{"num_hidden_layers": 14, "hidden_size": 640, "num_attention_heads": 10, "num_key_value_heads": 10, "head_dim": 64, "intermediate_size": 1728, "vocab_size": 8192, "hidden_act": "swiglu", "norm": "rmsnorm", "norm_place": "pre", "norm_eps": 1e-05, "positions": "rope", "rope_theta": 6140.0, "rope_fraction": 1.0, "qk_norm": true, "attn_scale": 0.125, "bias": "none", "tie_word_embeddings": false, "parallel_block": false, "init": "uniform", "init_std_qkv": 0.0191, "init_std_o": 0.0, "init_std_up": 0.0191, "init_std_down": 0.0, "optimizer": "muon_variant", "learning_rate": 0.0022, "beta1": 0.95, "weight_decay": 0.11, "lr_head": 0.00546, "max_grad_norm": 2.0, "warmup_steps": 0, "schedule": "wsd", "decay_fraction": 0.699, "decay_shape": "linear", "final_lr_fraction": 0.0, "batch_tokens": 131072, "max_seq_len": 2048, "doc_mask": false, "train_tokens": 902600000, "max_steps": 6887, "dataset": "wikipedia_en"}
MLP neurons of a small language model. Each row is named by its layer, matrix (gate and up: input weights) and neuron, and shows model dimensions 432-527. Each number is 128 + 32 x the weight over its row's rms, rounded and kept within 0 to 255. Numbers have three digits each. A neuron's up and down rows have the sign that makes its largest values positive.
After each neuron's rows, "fires after" lists the tokens most often just before its 100 highest values on Wikipedia text that the model never trained on.

L2.gate890:071181146174148128143127114110105129166079137119147091172131152126169130168087080125086144193109110160092128178183155135139137110115140113191165140135149170118157131158133120129114134132123154143178123108122194106149105171124125125161091100060145179175106131138175119147155054141137213129
L2.up890:164127182122141088155137155195086129119100179168093088124120093123124139127066117147157066105187106100127156074121203067107120201128108084118120115047134084122129138102150138124090106141125148127117076132123072114109133178118170126086127119158151237173179153096129177123138069087133128133
fires after: " (", "-", " ", " A", "D", "A"

L2.gate1051:044067163195125078124130184108153143169128139072092078137142168154151180124123115095112151144124185125114150141104139179114126096099120153169113111056198152107146178179067105090131106088132145114135139137137143127091103159134144144127107168148074151126145142142126117073125083134211162186
L2.up1051:079142162135066153138157124148130106152116148100092103149121102157165186117053129165112090146158120022111170117161109138180137110091105099107164128093158174144156146169116094100082079133117076099162177110117118121099139108057124130174186146158057095160164141142109190085109109117145109167
fires after: " ", ".", " the", "D", " \"", "S"

L2.gate784:143116166105115158107148144110149147195164111083148100157152112161084118098078135133180128121133158108144133108178095165128098147107175148130086121158130162115151144095154154170131099157155146122124144163154132149135148154103060129160140123144145165110128115125077119150164117178112109086
L2.up784:183152198134176143097143130109124152054119122119124086114130138144120105068117136189127076157097135123174195075090091177122099108126126141127084161083113160108126197141127183134122113143105086154134136095149087102145115150078122196149156056121025150097118091066148101111119120134143133088
fires after: "\n", " \"", "-", " (", "'", "."

L2.gate1304:116079166128133091134146100096142092157133116110173083122134193108125130126101146137138134116149108038118084082093130089129095130080089101118096097203159152134190111106121140199094177168146132134131132131119160139188124158108134127139174108090152124114067173103108136157156081189145115079
L2.up1304:130154128117144046181170140235110123158188108166147076134124091124141109147101126144123165105066138110129158111197140130159139157156115111124138145146143087144091132070084113102126133158098085158134157155131134142129146152139117123166152042109147180170174101109138151154102150137159113107
fires after: "==", " Be", "D", " Me", " was", "A"

L2.gate1317:120144126116178113153148153070158114151093166128150123152095052126106159179085122096154134170137169082070096159198097113150123144123108162130133173159196150103110052103103157171146131118118136173157149120180178133169130128192073119144098099153170167144201118160138129112178140113118106121
L2.up1317:168189089134157177084151159131126146117098130103119116096148122139085122155067113127126163157142112127127099064199167123125109153131115156150093153095110082129186126094166159104077078154130131189203151112114122093116120175151099161160174146095104135177119114188059104162101099104166131143
fires after: " ", "\n", " (", "ed", " \""

L8.gate1548:048070111161130157070184114136122133108148113165170146111063130119143141045101128095148133115184072100151190156145166111162177118143131106153093165131122098143208097051112127182130194169090162167168162163158134194159114084143130095169119080147077128190171138058137168221173127165200192124
L8.up1548:084062176170131106128131131172051067081143140162117208124108141068107105100127125131156156130190119098146195104163129094168140163123135126135131123090176078168103063069117084120136124127085123143133125161109152169131099121103151111139177101109162134111134161081137106136100116154174126098
fires after: " /", " ", " (", "1", "8", "6"

L2.gate936:062120204133105174119162078137064122173138212155116105096060156126163103102080115113193136142151149146107199166189083083126147160112135204110172144136108121112152102109194135150122111123140185133102104109157146092118100159101136106134121130109144146137213160142101162126134129102132145146
L2.up936:157118112089177055088159144161135159152089122049103138152137116137113137117165125081128105105079117161174200169142100076131057141115104143143146088105123122172159104165133109255174157098079202172139103120138139172079155109147075058138129086144113166110092137180139157179127184113154193158
fires after: "-", "\n", " (", " \"", " ", "."

L8.gate1712:105109183113111088113100130109176125155133079085141110141132139115088167135137145118092139125164094115216108148109097089178116185053098081126161129160122079125130148110101126122118093127116215151184244130187130121159140148130141122144176182111169037117134141088120130155165096105144126155
L8.up1712:110192155115102157100095106155162166078147101146205092172048108122094161149189129058081101113131122132099127148111125184095091177126124089111122142102066131160135170137169108137126147115161128135080146068118132177137148123155166114135161164079157148118037103191132111108080167130121094081
fires after: " ", "1", " $", " £", " +", "$"

L2.gate602:105117149104075092100149081158098161103130112089113158167145051110125140098079108107184165086153167159123162153124067119097078141132156089114135131141116114076066082077106182178127039108126159134109172180099092112149069183128111130184148122102124138123134136132151123155160118165141136127
L2.up602:135192192098144108096155141129130097085105174144134094115126071102212183113127156081197120131145140179155136173157161102113126120088130117150122119138165153099138122120142118140213137155104108180118139121106103080119091162095081115138203114121116157127103174106185103186126103103080089075
fires after: " (", " \"", "\n", "==", "===", "'"

L8.gate1334:204152139135160071143165113082099136098097126078178126093151106094141138108112158082128175172175158131064111098119148154133157128095184048197103140132160172072166116069121111081139068109176119134160145123116124115067111149125122122099091152131073105074108107165121091173098114143103171157
L8.up1334:138135076116120102146197157120130053106133149132173103141162124137166187143126161073156128122097119114091100110143197147157122128170126079143085191134148131112135153118107172128159132081129138193122172106122140153105149173130131120160073153117166088101111176127175113106139099079101159149
fires after: "\n", "0", "1", "=="

L8.gate294:134117125099145164091133134153085144165190116125172179144070055158102135092155112162142144122151117150116139147137098116132081162135154108121078125130014189148152183153110139143150126120116133117177147159085152145188115086089145131145112167125166176128145153154156163125157116067117121154
L8.up294:095155149091149173089127148090140122173113132155114082130051116152167172183202124161155109117124144107104112140181094136128098165166171078130152053156078150136139096190119163141101135090102131107112191134087123126079104088096198111131130197150090141094125120185152154089089143130078174109
fires after: "1", " ", "|", "0", "9", " |"

L2.gate125:191151163095158138078167080089104094128156196134088112137160092085118103139127116101145164151149120177087171155163092124187144162179149160181120106155152162139102085120176123179156138092155136134124161174113135097132100157142150060104150132091106188073146092163189155172145093174097114073
L2.up125:129083167133099107075125143128157113165153093135125140089076095105111118070149113137107164091189164155165107122085103124149063069074122125123100134136163115112152115107121169177133110120081055146114076068107138100171124175079101091144177130097122131126082086094125173107129111142109116151
fires after: "\n", " \"", " (", "==="